python train.py --n_layer=8 --d_model=640 --n_head=10 --n_kv_head=1 --head_dim=64 --d_mlp=3200 --vocab_size=8192 --activation="quick_gelu" --norm="rmsnorm" --norm_place="pre" --norm_eps=1e-05 --positions="rope" --rope_base=10000.0 --rope_fraction=0.5 --qk_norm=false --attn_scale=0.125 --bias="none" --tie_embeddings=false --parallel_block=false --init="orth" --init_std_qkv=0.0174 --init_std_o=0.0 --init_std_up=0.0174 --init_std_down=0.0 --optimizer="adamw" --lr=0.000471 --lr_mult_o=0.636 --beta1=0.9 --beta2=0.99 --lr_head=0.00436 --grad_clip=2.0 --warmup_steps=258 --schedule="wsd" --decay_fraction=0.902 --decay_shape="linear" --final_lr_fraction=0.02 --batch_tokens=[65536, 131072, 196608] --seq_len=1024 --doc_mask=true --train_tokens=902600000 --steps=6954 --dataset="wikipedia_en"
MLP neurons of a small language model. Each row is named by its layer, matrix (down: output weights) and neuron, and shows model dimensions 272-335. Each number is 200 + 40 x the weight over its row's rms, rounded and kept within 0 to 999.
After each neuron's rows, "raises" lists the tokens whose logits its output raises most directly, leaving later layers aside.

L5.down1355,164,199,200,225,164,219,192,182,163,225,128,170,128,192,188,173,189,214,206,263,219,264,195,237,226,207,119,230,255,212,181,247,215,188,228,249,123,139,223,161,117,189,184,174,210,234,271,216,171,202,232,191,221,152,209,134,145,203,257,221,108,149,177,246
raises: "s", "hr", "ux", "h", "sses"

L5.down222,205,239,202,216,169,162,221,219,196,277,206,318,201,175,227,178,249,186,170,192,111,199,205,165,248,212,204,231,163,124,178,221,223,197,125,192,194,224,196,196,184,206,178,139,157,176,245,197,172,194,171,283,235,235,166,264,221,142,186,209,177,194,226,247
raises: "ces", "ter", "v", "ne", "ves"

L5.down255,221,200,233,147,175,179,189,197,179,186,174,200,227,216,199,152,129,167,195,207,239,189,173,228,246,152,200,223,211,229,247,172,235,269,159,189,308,213,247,163,170,155,171,263,231,191,166,132,188,189,210,193,174,215,165,272,194,194,239,186,164,154,165,217
raises: "iv", "aged", "dy", "ies", "ets"

L5.down451,161,290,178,182,282,183,244,210,210,209,176,256,248,234,187,161,231,193,166,226,201,117,166,151,273,225,156,218,210,199,235,268,238,270,187,198,171,240,183,185,175,169,261,219,223,189,200,209,280,175,236,137,179,192,181,236,251,184,128,230,234,136,191,209
raises: "cies", "ed", "ments", "ctor", "med"

L5.down2337,273,195,139,139,162,175,222,180,219,181,105,256,176,217,202,174,198,233,176,218,177,166,167,180,218,268,121,260,167,278,221,262,193,199,205,284,171,187,165,199,145,241,216,163,234,221,190,193,161,193,160,163,171,171,225,257,172,201,206,195,184,245,125,193
raises: "ly", "h", "u", "ho", "ue"

L5.down150,165,176,194,154,258,168,199,250,205,135,198,171,140,230,192,185,203,212,222,211,207,237,164,202,183,212,189,234,176,92,219,186,252,206,213,202,233,249,181,147,220,164,220,168,108,198,236,219,254,162,196,192,203,293,200,193,184,184,198,244,190,213,149,169
raises: "te", "tion", "tur", "ed", "art"

L5.down430,188,172,183,130,135,225,268,205,163,180,152,202,213,250,151,228,226,289,145,191,224,239,190,186,232,178,218,153,209,150,205,269,267,171,234,181,147,138,258,148,144,201,293,191,241,232,259,166,270,217,219,228,183,257,232,150,203,246,160,313,188,260,116,148
raises: "ious", "cat", "ant", "it", "one"

L5.down443,138,191,205,197,240,182,281,125,181,225,225,146,157,183,201,244,238,159,203,169,193,184,205,224,244,214,206,189,256,164,197,114,194,230,208,131,189,179,252,206,174,200,214,229,267,170,240,249,182,241,185,242,174,231,149,166,234,174,183,170,172,192,209,167
raises: "tsu", "chi", "hara", " Japan", "ashi"

L5.down2755,254,287,210,195,118,214,202,147,318,187,153,211,202,166,258,245,207,149,252,191,128,259,176,178,187,271,208,133,219,201,187,273,202,170,221,216,201,197,176,215,134,247,200,198,267,266,262,161,171,178,223,220,186,198,215,190,166,168,235,225,173,182,176,208
raises: "y", "ly", "ies", "ken", "ye"

L5.down1154,203,199,158,94,145,178,175,178,215,200,194,227,196,227,217,237,236,174,255,173,179,225,223,180,179,191,137,166,224,191,159,232,265,217,204,210,167,184,147,202,146,194,198,206,192,262,304,213,155,248,212,193,157,178,257,124,200,176,199,236,199,250,230,171
raises: "bro", "ist", "er", "la", "id"

L5.down384,206,254,219,276,224,237,201,278,182,196,272,227,152,230,232,161,216,230,178,279,220,192,155,183,183,278,250,207,248,121,176,198,204,238,150,176,195,248,182,248,170,262,229,135,165,126,206,224,152,159,181,202,214,188,276,273,208,147,212,230,181,121,157,196
raises: " themselves", " their", "part", "fer", " its"

L5.down650,154,211,261,179,102,129,242,221,218,189,185,173,212,280,213,233,243,190,171,244,237,144,287,216,229,171,247,194,170,118,210,279,239,170,228,223,185,166,216,250,188,146,241,293,205,156,160,262,201,196,253,225,225,213,162,227,169,230,184,271,168,113,164,202
raises: "ine", "ates", "ate", "ities", "ole"

L5.down1693,175,180,217,127,184,96,160,125,237,239,191,213,231,266,192,274,148,118,206,188,160,110,192,233,273,182,245,175,207,183,214,186,169,193,196,161,189,180,204,199,197,165,124,189,238,187,201,183,212,198,201,227,210,212,201,164,161,187,157,178,131,186,141,221
raises: "ry", "ra", "na", "ri", "ki"

L5.down2211,197,146,178,186,168,251,250,266,178,259,274,159,163,214,298,197,173,181,242,136,118,243,206,153,200,299,168,158,213,208,162,259,239,227,208,227,242,269,202,231,210,233,168,179,168,248,227,178,197,190,198,155,218,220,196,212,219,191,202,182,165,192,198,116
raises: "ly", "n", "lies", "lain", "verse"

L5.down154,176,169,192,250,200,112,191,214,176,264,132,181,134,194,201,198,239,204,138,131,210,174,189,195,250,228,221,224,269,182,170,274,308,207,209,190,226,174,180,199,210,147,204,221,152,129,172,227,261,237,187,126,209,177,179,262,185,152,192,190,69,134,165,228
raises: " their", " the", " its", " itself", "ify"

L5.down1645,220,219,239,161,278,209,207,169,191,66,236,156,203,216,173,173,232,177,157,202,179,225,134,239,203,127,191,195,213,196,231,230,263,188,272,148,152,190,193,216,174,187,259,177,277,161,180,235,218,250,210,184,228,195,217,178,153,233,127,219,176,153,218,168
raises: "erial", "uc", "num", "hor", "rit"

L5.down2509,194,105,183,216,125,168,285,162,169,117,211,282,152,251,192,227,219,197,203,198,172,214,158,193,179,227,252,188,261,188,195,181,184,262,233,203,198,197,187,279,164,201,221,184,261,210,280,207,159,207,221,149,235,233,180,137,185,152,178,199,173,252,224,245
raises: "ul", "n", "script", "ne", "nes"

L5.down1263,181,254,214,140,165,175,210,220,219,220,171,78,190,179,215,219,215,154,187,191,137,121,172,201,235,238,242,211,196,181,218,243,191,257,237,178,201,138,169,236,193,226,196,244,230,111,164,177,238,134,255,214,159,134,178,168,197,207,122,204,232,145,188,197
raises: "ore", "ye", "y", "ole", "ok"

L5.down1137,238,215,170,157,177,172,288,233,234,138,178,237,185,169,217,180,205,140,209,151,176,150,162,208,255,156,246,199,192,165,215,219,166,210,195,173,152,226,162,216,179,174,259,184,93,166,237,153,171,164,231,246,267,188,187,180,209,212,143,266,242,189,187,168
raises: "ies", "ally", "ins", "ie", "ism"